MLP neurons of a small language model. Each row is named by its layer, matrix (gate and up: input weights; down: output weights) and neuron, and shows model dimensions 96-191. Each number is 50 + 10 x the weight over its row's rms, rounded and kept within 0 to 99. A neuron's up and down rows have the sign that makes its largest values positive.
After each neuron's rows, "fires on" lists the tokens most often at its 100 highest values on Wikipedia text that the model never trained on.

L7.gate364:50 44 35 55 43 71 61 46 57 56 44 56 50 62 62 39 59 58 47 51 45 68 39 54 37 61 45 49 52 48 42 41 64 57 53 54 67 35 57 47 52 49 52 44 37 39 53 50 44 56 48 35 51 64 44 53 54 43 53 54 54 44 66 61 49 52 59 55 51 50 45 53 47 62 51 42 47 59 49 37 56 60 48 42 36 57 57 46 49 45 49 32 61 42 39 48
L7.up364:55 60 49 48 39 57 55 62 48 59 40 54 37 47 36 39 44 68 60 39 79 83 49 50 35 37 32 56 70 36 44 46 56 52 59 70 51 50 38 70 56 61 35 52 35 57 40 59 57 56 59 53 44 31 68 46 63 51 26 46 39 58 52 45 49 54 37 38 43 54 57 53 56 67 45 52 60 68 47 36 50 60 40 49 54 51 51 44 57 59 36 40 55 47 42 54
L7.down364:37 46 48 48 46 60 46 45 73 53 58 48 50 35 38 51 39 52 55 50 53 56 53 48 59 60 42 55 64 45 56 36 34 62 53 58 59 41 57 55 40 61 72 58 54 48 42 56 41 45 60 46 65 41 55 50 48 64 49 60 37 51 52 51 58 57 58 55 48 46 44 44 47 48 30 35 40 63 46 60 49 49 56 38 37 46 60 21 50 43 41 65 82 53 56 44
fires on: " l", "h", "ec", "pl", "-", "m"

L7.gate180:38 51 62 40 42 55 57 49 59 57 45 35 53 43 38 38 38 52 50 45 49 48 43 79 40 69 45 55 42 63 62 47 58 58 55 71 24 54 59 51 53 51 49 53 54 47 53 45 69 57 31 58 47 56 35 43 33 75 45 43 31 48 57 50 49 49 54 53 65 47 46 46 48 47 53 62 64 39 48 70 46 63 50 65 51 49 37 51 42 59 30 51 60 44 51 49
L7.up180:50 56 37 51 48 27 49 61 51 59 48 52 41 61 31 40 44 52 59 50 54 53 42 49 49 50 50 43 47 69 50 53 57 53 59 41 55 51 40 53 67 65 37 34 53 38 57 59 47 41 67 43 57 51 57 33 46 56 39 34 54 60 59 48 57 46 42 75 52 44 30 44 49 63 44 53 48 30 55 59 48 67 39 51 64 44 65 45 56 53 48 46 60 60 44 47
L7.down180:72 61 48 42 53 38 50 57 43 60 51 47 36 42 42 68 57 48 50 43 49 59 46 45 54 48 41 55 66 38 49 54 51 52 59 49 56 65 49 45 38 32 63 50 40 50 55 48 49 47 49 38 51 59 51 37 51 28 57 43 60 42 45 42 70 43 68 64 62 49 70 62 62 52 32 62 57 40 60 62 52 47 48 41 64 51 43 54 44 75 49 60 41 41 49 48
fires on: " fl", " h", " of"

L6.gate265:56 75 64 43 25 53 59 52 37 48 43 36 72 56 36 54 54 44 35 36 54 56 60 55 56 43 32 62 64 49 43 51 54 50 48 46 46 50 45 49 64 43 64 36 71 48 58 42 41 58 40 41 40 52 38 61 42 44 74 53 35 47 27 58 62 58 58 46 50 21 61 42 44 67 48 36 43 58 50 44 37 38 58 69 38 38 64 45 43 61 56 64 54 60 48 39
L6.up265:48 56 41 52 49 45 48 45 57 24 46 58 46 42 61 45 73 38 50 65 49 44 60 43 56 45 49 52 77 60 48 47 71 54 53 44 50 43 43 56 48 44 46 54 62 55 49 22 57 54 54 62 58 55 36 51 45 28 65 47 46 44 58 66 45 64 42 58 44 51 43 45 61 74 54 49 42 63 55 44 60 16 50 49 61 64 30 59 26 41 50 28 63 52 50 43
L6.down265:59 61 56 51 52 59 56 53 43 55 55 45 54 65 51 43 39 46 36 28 43 69 62 47 55 44 43 34 56 46 41 68 64 45 65 38 52 50 35 51 49 62 54 41 51 46 42 33 53 58 44 29 45 55 42 53 36 40 34 36 27 50 32 52 60 64 52 57 41 33 58 62 49 71 54 43 42 27 50 70 50 51 39 58 30 47 61 48 55 53 47 33 54 57 54 52
fires on: "201", " inst", "m", " Ne", "200"

L7.gate98:51 43 43 38 36 46 35 61 50 42 51 51 48 35 54 62 47 46 46 51 54 49 46 57 39 59 70 57 49 59 65 65 53 57 54 39 34 57 53 57 41 60 56 44 35 53 45 45 55 50 37 50 45 41 39 61 64 65 42 49 36 53 64 47 48 57 61 47 64 60 46 48 49 56 43 32 55 31 60 60 54 69 65 67 55 60 40 50 48 32 51 52 53 30 60 43
L7.up98:43 58 40 67 49 51 56 51 46 47 54 58 67 55 40 53 53 56 51 70 65 41 41 47 38 39 57 52 44 47 45 55 46 49 59 42 39 47 79 50 80 42 64 54 66 47 60 60 53 52 53 55 56 41 54 49 42 55 49 52 40 62 61 43 34 60 53 57 42 44 49 75 52 48 52 53 44 41 44 41 49 51 61 47 49 61 46 51 52 33 42 50 62 46 52 59
L7.down98:57 32 45 55 57 58 49 59 52 58 52 70 45 45 41 69 45 49 46 52 49 45 38 61 62 63 47 61 47 46 33 43 47 39 69 47 53 30 58 50 59 53 49 66 36 55 45 49 38 48 53 28 55 48 38 41 55 65 44 46 59 48 43 47 54 46 63 57 41 63 60 43 61 55 47 30 51 51 47 41 47 47 55 58 35 53 52 56 42 36 47 47 58 55 42 42
fires on: " of", "ail", "in", " h", "i"

L6.gate360:43 40 45 43 42 52 54 56 39 60 30 33 36 49 48 45 85 43 44 49 50 44 54 53 64 44 47 64 42 37 50 61 48 40 54 54 42 54 35 48 80 34 44 50 49 24 35 37 48 38 43 67 66 42 46 52 49 59 45 58 44 49 45 45 62 67 41 50 57 64 61 53 62 61 66 41 50 53 62 49 39 69 55 61 39 47 54 47 53 49 39 46 65 55 62 53
L6.up360:53 62 33 44 58 40 38 57 56 55 35 30 38 39 50 57 50 29 59 69 28 49 48 50 46 49 40 39 24 60 67 64 49 63 72 37 48 60 43 45 65 36 44 59 44 44 49 29 59 59 54 37 40 52 51 64 48 54 50 58 52 47 51 49 56 51 64 70 62 61 63 46 43 49 77 53 49 42 62 68 65 48 45 45 56 35 51 60 51 57 46 55 42 63 57 47
L6.down360:41 48 57 46 43 41 42 36 62 39 45 54 60 42 55 58 62 29 52 52 58 32 31 28 42 47 37 44 47 42 64 60 47 60 49 41 38 56 64 59 39 58 63 53 43 49 47 49 51 53 47 44 52 64 60 59 29 63 50 62 62 55 50 44 43 56 56 38 58 57 58 52 53 66 46 45 59 45 56 59 56 45 31 45 72 62 40 57 47 38 54 27 48 62 49 49
fires on: "h", "b", "re", " known", "ut", " cre"

L6.gate371:45 48 47 55 45 61 41 49 47 63 55 44 60 54 56 39 49 53 56 48 45 51 41 70 33 43 71 46 74 46 47 44 39 54 54 50 60 57 54 47 66 46 47 46 48 54 33 59 31 48 62 52 50 51 61 49 42 56 57 42 46 56 51 63 34 40 44 49 65 46 57 64 52 55 45 61 41 64 46 48 43 53 52 61 59 42 49 51 28 37 37 33 38 29 72 56
L6.up371:49 78 55 35 46 63 55 41 61 50 43 41 31 38 39 53 59 58 73 53 66 54 45 42 56 61 56 57 61 42 60 42 57 50 37 36 53 47 52 50 49 56 32 52 59 42 55 54 38 40 57 53 52 50 29 66 55 59 53 53 49 56 37 80 51 54 33 53 57 39 69 56 38 52 47 50 42 50 52 59 56 58 56 65 45 43 53 30 30 40 47 60 46 56 72 39
L6.down371:44 57 52 46 53 35 39 47 44 49 71 46 35 51 54 51 54 62 47 50 53 47 49 46 43 40 63 45 55 54 55 48 48 76 73 45 40 55 52 37 42 55 53 49 50 40 44 48 52 50 40 46 63 58 54 39 52 40 50 47 40 43 38 43 34 43 53 61 49 41 49 51 53 21 47 54 61 49 37 43 61 37 55 75 54 57 36 70 44 53 56 58 59 47 43 55
fires on: "at", "id", "g", "b", "reat", "ab"

L3.gate443:33 65 60 62 42 48 42 43 34 26 41 50 47 65 54 66 54 31 44 63 42 38 43 64 60 47 60 61 41 53 48 43 41 42 58 47 46 42 58 35 46 51 54 56 63 67 35 47 31 46 52 46 46 48 50 46 34 45 71 55 61 49 64 71 48 34 45 53 53 59 47 59 37 68 72 40 31 41 59 52 61 62 50 55 40 45 49 72 42 40 52 45 66 43 32 40
L3.up443:49 39 62 29 63 46 50 47 31 45 49 45 51 59 58 52 58 46 42 40 53 56 43 50 48 41 48 50 55 57 63 44 38 49 62 45 55 48 41 53 56 43 46 47 44 50 59 62 55 47 50 45 61 54 67 70 36 46 54 45 45 47 49 74 46 50 49 48 34 66 56 52 52 43 39 59 27 47 64 33 40 53 28 55 58 56 74 49 56 52 29 61 32 47 44 59
L3.down443:53 61 53 63 45 40 59 33 39 54 40 49 39 48 58 39 54 54 45 69 64 27 51 64 53 39 56 49 51 37 50 72 50 55 60 41 61 56 44 44 63 52 48 52 54 57 46 62 32 29 46 44 56 42 45 53 39 45 48 77 48 42 40 51 54 33 35 33 54 48 63 51 46 51 56 67 62 41 52 51 34 57 54 45 65 39 53 50 40 46 72 44 53 52 69 78
fires on: "ing", " small", " single", "ous", "ular", " major"

L8.gate64:55 34 27 41 33 58 46 51 47 60 51 39 55 53 33 35 39 58 48 46 36 48 52 54 53 44 66 51 42 66 62 50 44 47 63 49 34 52 54 73 62 53 58 53 46 54 43 43 52 63 68 50 60 36 49 59 52 51 53 67 57 41 74 46 73 54 42 51 74 38 57 48 61 47 46 54 61 48 57 47 61 48 41 43 33 38 66 39 38 42 47 60 35 43 48 20
L8.up64:55 43 27 52 51 50 56 36 43 51 51 54 43 56 45 64 48 48 47 41 35 34 36 52 50 44 45 63 44 62 68 38 44 42 42 40 42 43 54 42 39 55 55 44 58 54 54 32 48 48 43 43 62 39 44 48 62 74 66 68 79 53 57 50 62 69 51 52 64 32 32 68 48 55 39 51 76 40 48 64 64 61 51 52 25 39 62 47 40 47 53 59 43 55 26 51
L8.down64:48 46 49 46 54 49 68 41 52 36 50 53 63 54 39 75 33 51 54 41 55 42 46 40 43 34 71 64 47 62 45 56 49 55 64 47 43 54 55 50 63 52 47 59 55 55 38 50 50 76 53 52 58 33 53 37 69 47 55 53 40 51 43 49 53 34 53 38 63 42 38 57 55 53 57 45 67 53 48 43 54 53 36 48 52 39 64 59 39 47 57 69 46 53 50 46
fires on: " V", "r", "V", " v", "m", "M"

L3.gate296:44 41 65 48 49 54 46 51 57 37 45 41 56 36 58 55 62 48 57 52 55 35 29 51 58 38 46 56 69 42 50 48 52 49 60 65 33 40 51 48 28 72 49 50 31 57 71 37 48 56 32 32 65 43 65 54 43 45 52 62 73 67 46 43 64 53 35 47 38 59 44 59 53 45 23 63 41 38 58 71 42 46 55 43 53 46 57 63 54 63 51 53 46 52 41 50
L3.up296:49 51 36 61 23 52 63 36 51 54 59 49 50 43 52 55 58 62 57 58 63 34 52 35 50 67 45 32 40 57 55 43 63 53 44 67 62 64 49 44 37 54 46 37 42 44 58 46 38 44 55 68 76 55 65 44 55 42 45 35 37 75 43 35 54 30 40 53 47 55 64 55 54 50 46 57 45 43 64 44 64 53 65 25 62 53 41 56 55 51 55 64 35 33 54 44
L3.down296:53 42 60 60 49 37 43 57 53 61 42 43 57 53 55 58 42 52 47 68 68 63 50 35 37 35 63 56 50 42 39 42 47 80 46 50 58 55 41 69 41 43 46 60 35 58 41 55 58 58 41 40 32 58 42 48 52 52 50 55 67 61 46 37 37 66 71 43 31 51 40 44 48 56 47 51 63 63 32 52 48 42 53 64 52 56 50 49 34 42 46 43 56 63 40 40
fires on: " |", "un", "ail", " ", "ae", "ap"

L6.gate74:52 63 61 47 49 52 53 67 50 69 29 54 49 36 51 56 32 39 60 45 37 40 21 51 56 36 47 43 66 40 49 32 51 54 37 52 53 52 72 52 59 37 54 46 50 58 45 55 70 39 62 42 41 62 46 53 37 41 50 65 51 53 51 54 50 39 50 49 52 48 42 54 38 60 54 54 49 63 65 61 58 46 47 48 70 42 49 54 56 51 58 51 63 35 69 45
L6.up74:36 66 35 52 38 50 40 61 46 44 64 60 61 61 48 40 51 59 70 43 48 36 60 39 47 62 53 53 64 66 56 44 42 43 49 45 38 62 47 47 46 51 60 29 55 58 45 57 44 56 58 42 48 40 39 50 43 55 48 51 47 63 37 58 46 45 49 56 49 46 36 37 23 57 44 50 58 56 48 56 60 57 40 33 43 42 51 50 42 54 50 48 42 47 46 35
L6.down74:51 53 52 52 58 40 50 41 46 49 60 55 65 40 42 68 41 67 65 58 46 46 51 48 59 68 46 57 59 39 54 49 43 56 38 58 37 49 53 57 39 40 62 64 53 31 52 45 43 54 44 39 52 53 72 47 48 53 57 67 48 38 40 42 54 42 36 53 73 58 41 43 61 48 38 34 68 48 34 63 54 27 50 60 47 64 58 55 32 43 41 48 70 48 45 54
fires on: "g", "p", "d", "b", "ur", "re"

L6.gate64:53 57 41 58 52 41 39 55 50 54 38 71 62 38 51 47 41 60 65 59 58 52 62 39 62 53 51 51 60 56 41 41 56 24 43 45 47 46 39 40 40 41 43 61 67 49 55 49 42 59 49 47 65 48 51 55 70 40 53 51 49 56 42 39 61 60 61 32 54 62 37 45 37 53 55 63 51 50 59 56 27 57 51 69 45 49 69 42 60 41 52 41 40 37 56 37
L6.up64:65 51 57 61 38 42 56 30 35 54 54 54 57 61 46 74 47 75 49 59 47 41 39 63 38 47 45 40 57 46 52 50 56 55 42 54 52 64 41 48 43 49 53 57 50 43 41 37 36 52 49 51 25 51 42 65 63 45 50 50 38 53 55 55 51 48 48 35 60 60 48 38 50 62 42 64 54 56 46 50 55 40 44 59 45 50 57 52 48 39 38 59 30 47 50 50
L6.down64:64 53 55 51 52 38 47 37 53 52 40 58 67 51 65 59 48 49 65 43 64 16 54 48 39 76 60 45 49 50 58 48 38 46 55 55 40 56 42 54 50 40 49 42 60 55 42 40 47 68 51 60 41 56 45 53 27 54 43 44 48 48 40 48 48 72 39 45 69 37 41 33 53 38 46 56 54 54 49 63 46 46 24 47 69 60 52 56 45 48 50 32 43 67 51 60
fires on: "f", "n", " ref", " of", "un"

L3.gate19:47 59 58 71 41 59 33 55 48 52 37 49 56 47 49 62 31 56 56 51 48 20 60 39 48 52 56 40 56 45 80 55 62 62 60 65 52 31 34 44 42 52 61 56 42 65 48 58 47 47 34 56 34 44 42 44 55 58 22 53 50 40 41 54 51 61 58 48 47 60 54 49 48 45 61 58 44 48 43 54 47 34 52 50 23 54 48 54 52 41 45 62 36 41 56 41
L3.up19:61 43 54 56 65 57 52 55 59 33 64 57 52 46 55 43 58 36 46 43 65 50 65 42 41 54 52 43 47 45 63 42 67 43 47 50 54 33 47 44 50 36 44 64 53 59 51 58 45 52 45 50 63 43 45 40 52 53 49 47 44 37 57 47 54 68 43 55 52 46 45 50 53 63 34 67 49 44 59 37 46 28 41 58 36 49 43 58 55 36 61 33 34 46 39 66
L3.down19:52 56 54 47 57 59 40 43 52 71 53 46 55 49 43 51 50 56 43 61 56 38 64 66 24 48 58 62 44 59 52 61 57 55 40 52 62 55 34 61 54 62 51 53 54 60 45 54 41 48 60 62 51 54 42 42 56 63 49 44 39 33 54 52 47 34 37 45 44 73 58 59 51 50 53 59 72 39 49 67 44 22 49 50 46 48 50 38 44 48 44 28 59 39 62 37
fires on: "ath", "ch", "ect", "ond", "el", "ir"

L6.gate484:73 57 44 53 47 48 56 44 30 42 30 51 60 62 52 57 43 70 30 31 61 41 37 57 36 60 51 42 56 57 53 47 53 38 36 45 67 45 56 67 50 44 42 43 59 43 55 59 48 49 56 52 46 61 42 41 52 34 48 47 44 45 63 47 45 43 62 52 48 46 40 39 76 43 60 48 61 54 51 55 48 54 72 46 48 48 60 48 54 40 48 46 41 35 51 57
L6.up484:21 60 35 37 42 48 62 33 55 58 66 42 52 42 61 51 27 57 33 39 41 54 65 55 59 44 68 63 60 39 66 49 48 37 42 56 45 58 45 62 51 48 48 44 48 51 67 47 55 57 57 52 52 70 47 71 56 52 46 47 49 42 45 39 56 60 48 37 45 59 45 45 58 53 40 41 59 41 52 50 51 52 59 56 61 40 41 41 45 62 47 50 70 41 27 37
L6.down484:39 58 51 67 45 50 52 53 63 50 58 28 34 55 52 72 53 57 53 41 53 51 40 67 41 60 54 42 57 52 63 52 53 48 47 37 51 59 60 54 59 56 57 46 67 49 60 50 52 52 51 51 54 46 53 48 36 35 61 65 45 36 19 51 58 43 51 41 47 74 45 61 51 43 48 54 42 52 60 46 47 49 46 37 34 52 35 49 71 48 36 43 61 51 59 41
fires on: ":", "ol", "b", ")", "5"

L8.gate187:36 52 45 48 28 53 52 49 34 64 38 47 55 53 48 36 60 53 50 39 25 49 78 51 61 45 53 60 54 52 61 50 37 61 48 66 52 58 59 32 54 44 52 62 67 58 51 52 47 63 65 47 71 29 53 60 53 49 58 39 40 57 54 48 70 69 48 49 57 48 37 38 56 50 50 55 47 60 50 56 54 36 26 70 37 25 44 51 30 60 49 50 39 56 36 38
L8.up187:53 46 51 67 44 57 47 39 54 48 43 52 57 64 32 46 47 47 54 49 37 59 54 33 80 46 61 43 31 54 44 55 31 54 60 49 58 33 43 47 52 52 39 56 46 44 40 49 52 47 43 42 49 30 50 46 54 58 57 56 59 48 47 36 71 39 52 52 44 46 35 55 53 52 39 38 61 62 50 52 54 31 47 70 64 55 35 51 57 67 39 51 36 69 54 51
L8.down187:51 62 73 42 53 53 48 28 50 52 49 54 44 50 44 70 39 60 58 45 49 54 43 69 51 61 47 58 41 60 45 45 23 34 57 61 52 46 61 53 60 54 42 36 66 36 40 31 30 57 48 51 53 55 47 42 51 51 50 69 59 46 60 42 52 55 50 51 48 42 65 49 46 48 58 43 58 49 44 62 42 62 59 46 50 49 44 42 64 51 51 47 65 59 56 61
fires on: " em", "m", " m", " Em", " M", "M"

L3.gate227:68 55 58 56 44 44 36 50 54 52 48 49 37 63 52 72 41 61 39 54 57 54 51 48 63 60 71 37 62 45 42 48 49 52 38 57 43 48 55 56 36 59 53 37 59 63 50 60 46 43 59 46 45 31 65 43 48 49 52 41 34 43 60 46 71 57 66 64 59 51 39 45 54 51 25 54 45 43 54 47 61 56 69 61 48 56 51 18 44 55 41 43 40 60 68 49
L3.up227:48 38 48 59 54 67 61 40 43 40 41 35 37 50 61 64 58 61 72 52 51 52 84 61 51 48 54 37 45 45 48 61 54 35 42 61 41 48 48 60 37 64 59 27 56 50 44 65 49 53 54 55 52 42 35 51 41 62 55 48 50 56 55 46 51 48 48 47 50 55 45 54 57 57 28 38 44 77 44 52 51 52 51 69 35 40 44 48 50 47 43 36 41 66 49 57
L3.down227:40 46 51 63 68 58 55 67 57 61 42 41 57 27 54 41 60 59 36 58 67 51 48 35 45 48 43 36 67 50 35 63 64 69 55 45 60 53 59 52 52 45 45 48 70 52 63 68 45 32 50 64 50 42 51 43 64 50 65 47 54 53 48 50 52 52 48 49 51 46 47 45 55 41 30 45 40 44 48 36 63 52 69 51 54 49 53 42 45 39 46 58 60 58 58 56
fires on: " A", " a", " b", " mult"

L3.gate31:52 52 46 39 59 58 43 48 55 48 68 40 45 70 64 50 50 54 42 39 58 71 67 53 44 47 50 47 58 52 43 52 65 38 36 51 48 67 36 45 49 48 45 54 48 56 43 49 59 50 49 41 50 49 40 35 49 61 53 57 48 47 51 54 55 62 63 50 59 40 41 57 61 44 44 56 46 13 75 33 32 50 55 39 62 54 41 33 49 57 64 57 36 75 54 56
L3.up31:47 55 63 57 37 72 48 53 59 34 39 43 23 72 42 68 39 44 46 61 77 62 46 52 50 39 68 49 42 32 49 29 54 53 51 43 63 35 60 43 76 48 42 39 51 41 53 53 43 50 50 70 59 47 54 40 45 43 30 45 49 36 51 42 52 50 27 44 43 40 44 50 63 48 45 45 52 39 39 53 43 40 52 52 63 82 52 42 57 56 58 65 44 48 39 43
L3.down31:46 44 52 43 43 58 57 53 51 50 45 52 49 52 50 51 61 53 50 39 41 49 55 30 63 51 54 39 57 56 47 55 65 44 39 38 33 50 53 62 42 61 53 47 67 57 43 49 59 46 52 74 62 66 63 47 65 31 49 46 57 40 44 52 49 64 36 59 37 58 62 49 54 57 40 35 57 65 43 44 44 62 44 50 65 55 52 41 35 49 46 45 50 59 40 47
fires on: "er", " Fran", "el", "ed"

L3.gate278:57 56 68 47 58 51 39 42 71 57 81 50 55 37 49 58 52 53 43 42 67 36 55 49 60 60 53 40 47 64 53 46 46 63 55 52 47 50 47 45 33 47 42 40 61 63 56 63 36 55 50 46 46 67 51 40 49 52 37 57 43 57 63 67 54 48 64 46 31 53 44 44 50 45 73 51 33 60 46 49 70 39 61 54 43 43 57 40 40 32 33 33 59 47 43 52
L3.up278:70 55 52 71 40 62 51 59 52 55 50 42 38 50 53 50 70 36 49 44 36 51 44 48 40 63 69 46 54 79 40 50 60 44 63 40 62 48 53 60 52 46 39 62 52 69 43 44 55 43 57 54 48 61 51 50 52 32 47 46 42 46 47 52 35 50 54 54 31 52 51 56 55 51 45 54 54 33 52 66 40 46 48 42 34 44 48 48 57 33 41 65 45 48 51 48
L3.down278:63 65 43 75 58 55 35 56 56 54 40 50 46 30 47 53 47 46 39 53 37 54 73 61 44 41 48 46 53 50 53 46 37 43 54 43 62 49 43 54 17 62 53 58 59 41 48 41 65 39 42 56 63 63 50 40 43 58 54 44 40 61 40 65 59 54 41 54 54 58 62 35 50 43 40 49 71 40 58 50 38 47 60 35 41 68 42 45 35 60 64 46 46 58 69 36
fires on: "ch", " Sch", "el", " st", "ra", "re"

L6.gate252:55 72 44 54 45 50 38 39 46 55 53 59 59 36 49 45 79 68 56 58 42 38 48 37 59 44 63 39 49 57 34 49 45 59 45 45 54 40 53 35 34 42 51 74 57 55 52 46 43 30 54 59 43 48 53 51 60 54 38 41 36 63 36 68 47 51 42 45 68 52 43 46 65 38 36 45 50 29 48 42 40 56 45 59 44 27 42 30 68 52 42 55 34 36 67 54
L6.up252:41 72 46 52 37 66 54 38 52 56 40 48 26 48 43 57 62 47 50 52 39 20 35 52 60 52 60 57 39 47 35 42 45 57 50 59 56 73 55 52 60 49 43 44 57 44 38 43 60 44 43 47 59 47 39 49 49 53 59 45 37 53 43 56 43 52 46 42 41 52 51 66 50 49 46 54 51 58 46 52 47 38 64 66 52 49 69 36 39 59 53 47 34 45 31 44
L6.down252:48 42 43 48 50 43 56 44 38 55 46 38 56 43 31 67 41 63 39 53 50 44 40 50 68 41 46 47 35 37 64 30 39 49 65 60 64 66 53 47 57 54 51 28 51 45 51 63 55 43 56 64 41 38 44 50 46 64 54 45 51 63 48 53 63 67 56 39 49 37 50 60 64 54 28 61 42 48 40 30 48 59 61 49 41 51 57 42 61 57 65 42 38 47 55 40
fires on: "f", " ref", "ra", "ir", "at", "F"

L3.gate25:50 49 35 52 48 42 58 46 42 56 50 45 51 45 50 41 46 49 48 65 74 62 57 43 38 52 39 41 54 52 47 40 59 40 56 63 47 53 58 49 64 55 56 59 50 53 61 54 56 55 52 76 44 56 65 43 63 64 41 44 62 45 52 31 44 48 28 38 41 47 55 62 73 55 42 39 53 54 48 55 54 53 43 63 46 55 36 62 34 52 57 60 44 45 48 52
L3.up25:38 58 49 52 50 43 55 49 53 47 34 49 41 48 50 42 37 46 51 62 59 51 56 67 40 50 43 59 46 73 48 52 37 64 43 49 59 58 62 42 50 61 66 50 45 41 37 40 53 51 46 61 29 52 38 44 39 66 42 50 53 51 51 40 63 47 52 47 47 38 49 53 44 34 61 64 38 51 60 50 41 36 39 42 63 45 41 32 49 43 61 45 54 35 52 46
L3.down25:46 65 55 44 60 54 35 56 51 70 49 62 55 34 69 55 39 42 56 46 49 65 39 31 45 34 56 55 37 34 51 38 53 57 63 42 38 47 73 55 38 61 53 45 67 58 65 49 73 42 48 55 41 39 52 46 53 55 46 49 66 49 31 46 30 39 36 47 49 51 46 42 46 52 39 59 48 53 48 47 47 48 50 65 51 64 49 60 27 65 58 62 56 60 56 58
fires on: " Town", "or", " Road", " Council", " District", "ity"

L6.gate475:46 67 67 47 62 76 60 74 53 44 43 57 42 63 39 61 45 30 44 44 55 32 62 49 51 41 63 47 52 59 46 49 42 56 34 61 42 41 59 49 58 27 48 51 55 50 34 50 44 46 57 43 38 49 45 49 49 50 41 37 48 79 41 50 44 46 40 68 46 62 23 47 39 44 43 54 45 39 44 58 56 52 54 55 41 47 37 54 50 65 57 75 57 47 47 55
L6.up475:44 59 47 62 65 47 52 49 45 47 44 57 55 43 33 25 37 59 55 38 56 26 43 69 41 32 65 42 60 52 37 50 42 32 58 54 41 54 34 60 49 50 61 53 45 52 51 60 59 33 45 18 46 38 50 50 52 36 49 48 47 68 75 59 43 53 40 61 59 34 59 46 36 74 52 55 50 49 24 63 55 41 48 61 53 47 63 58 56 50 50 54 52 45 40 47
L6.down475:44 49 43 69 58 35 50 35 64 38 54 65 57 25 49 57 43 41 43 40 52 57 46 32 39 53 33 63 54 51 62 30 56 60 62 46 51 57 28 57 46 41 42 42 51 48 41 56 46 50 20 52 54 41 53 54 49 64 52 62 39 59 76 46 57 47 47 62 56 61 66 61 57 47 44 44 45 44 54 46 51 55 41 42 39 57 52 58 41 59 44 48 57 29 62 63
fires on: " was", " of", " is", "C"

L3.gate198:44 53 62 48 39 51 53 67 51 43 65 43 66 61 43 38 60 59 53 50 45 57 50 45 43 36 70 44 44 48 46 39 55 52 61 28 52 64 45 65 39 47 57 54 23 64 60 45 46 45 49 40 44 44 40 39 44 56 47 48 54 63 56 49 57 45 54 41 50 56 55 53 46 61 64 37 45 42 47 42 41 53 38 55 61 51 57 57 51 45 62 58 46 79 34 46
L3.up198:44 51 59 38 39 71 54 77 48 37 54 32 45 34 62 36 53 60 59 44 60 43 53 57 45 51 70 56 63 47 47 38 55 48 38 43 49 40 42 66 46 37 37 38 50 42 63 47 52 39 70 45 43 42 52 66 47 47 38 53 48 52 52 50 36 62 70 61 47 46 41 52 54 35 68 43 62 70 42 58 29 47 59 52 57 53 58 42 44 47 52 61 50 57 48 56
L3.down198:52 56 52 58 50 68 77 54 52 53 52 64 46 47 52 64 35 49 47 49 58 42 44 42 37 67 46 54 61 56 49 37 51 73 57 50 46 43 42 49 43 55 52 65 54 60 31 43 45 54 49 49 52 55 55 58 62 24 44 43 50 62 67 56 60 43 41 44 40 43 47 61 40 70 58 49 36 45 57 47 56 31 48 46 57 45 38 55 62 53 56 66 52 49 56 52
fires on: "er", "ver", "ed", " birth", "ie", "ce"

L3.gate292:44 42 65 44 41 58 27 39 35 58 35 36 49 37 39 49 49 48 58 47 59 54 59 50 51 50 43 53 57 30 51 56 54 63 49 50 30 53 36 56 60 48 41 46 60 46 43 44 41 40 41 57 48 51 56 51 53 46 56 52 53 60 43 56 43 47 61 38 50 41 47 38 56 46 44 66 34 30 49 52 71 53 53 43 42 38 39 68 67 65 46 61 39 65 52 54
L3.up292:54 51 53 65 50 44 49 53 58 51 33 57 44 31 57 27 59 50 51 67 47 31 47 28 62 54 42 50 69 45 43 57 58 24 46 62 49 52 64 50 50 45 56 53 58 49 60 40 47 60 43 49 31 49 61 50 56 34 37 54 50 69 63 46 38 42 63 37 67 64 35 52 37 38 58 60 43 58 55 58 55 45 51 51 48 58 63 43 49 71 29 64 52 52 53 48
L3.down292:74 59 49 50 46 33 39 56 52 47 58 56 52 43 43 62 60 57 58 57 58 56 54 57 46 38 46 50 38 40 47 42 55 53 46 49 47 51 49 62 40 60 53 52 44 57 43 38 69 60 57 48 35 45 51 56 43 44 27 53 64 57 59 47 58 45 58 31 40 47 53 41 39 67 57 34 43 51 42 37 71 46 33 52 44 53 24 56 35 71 66 38 43 46 38 37
fires on: "S", " ty", "ap"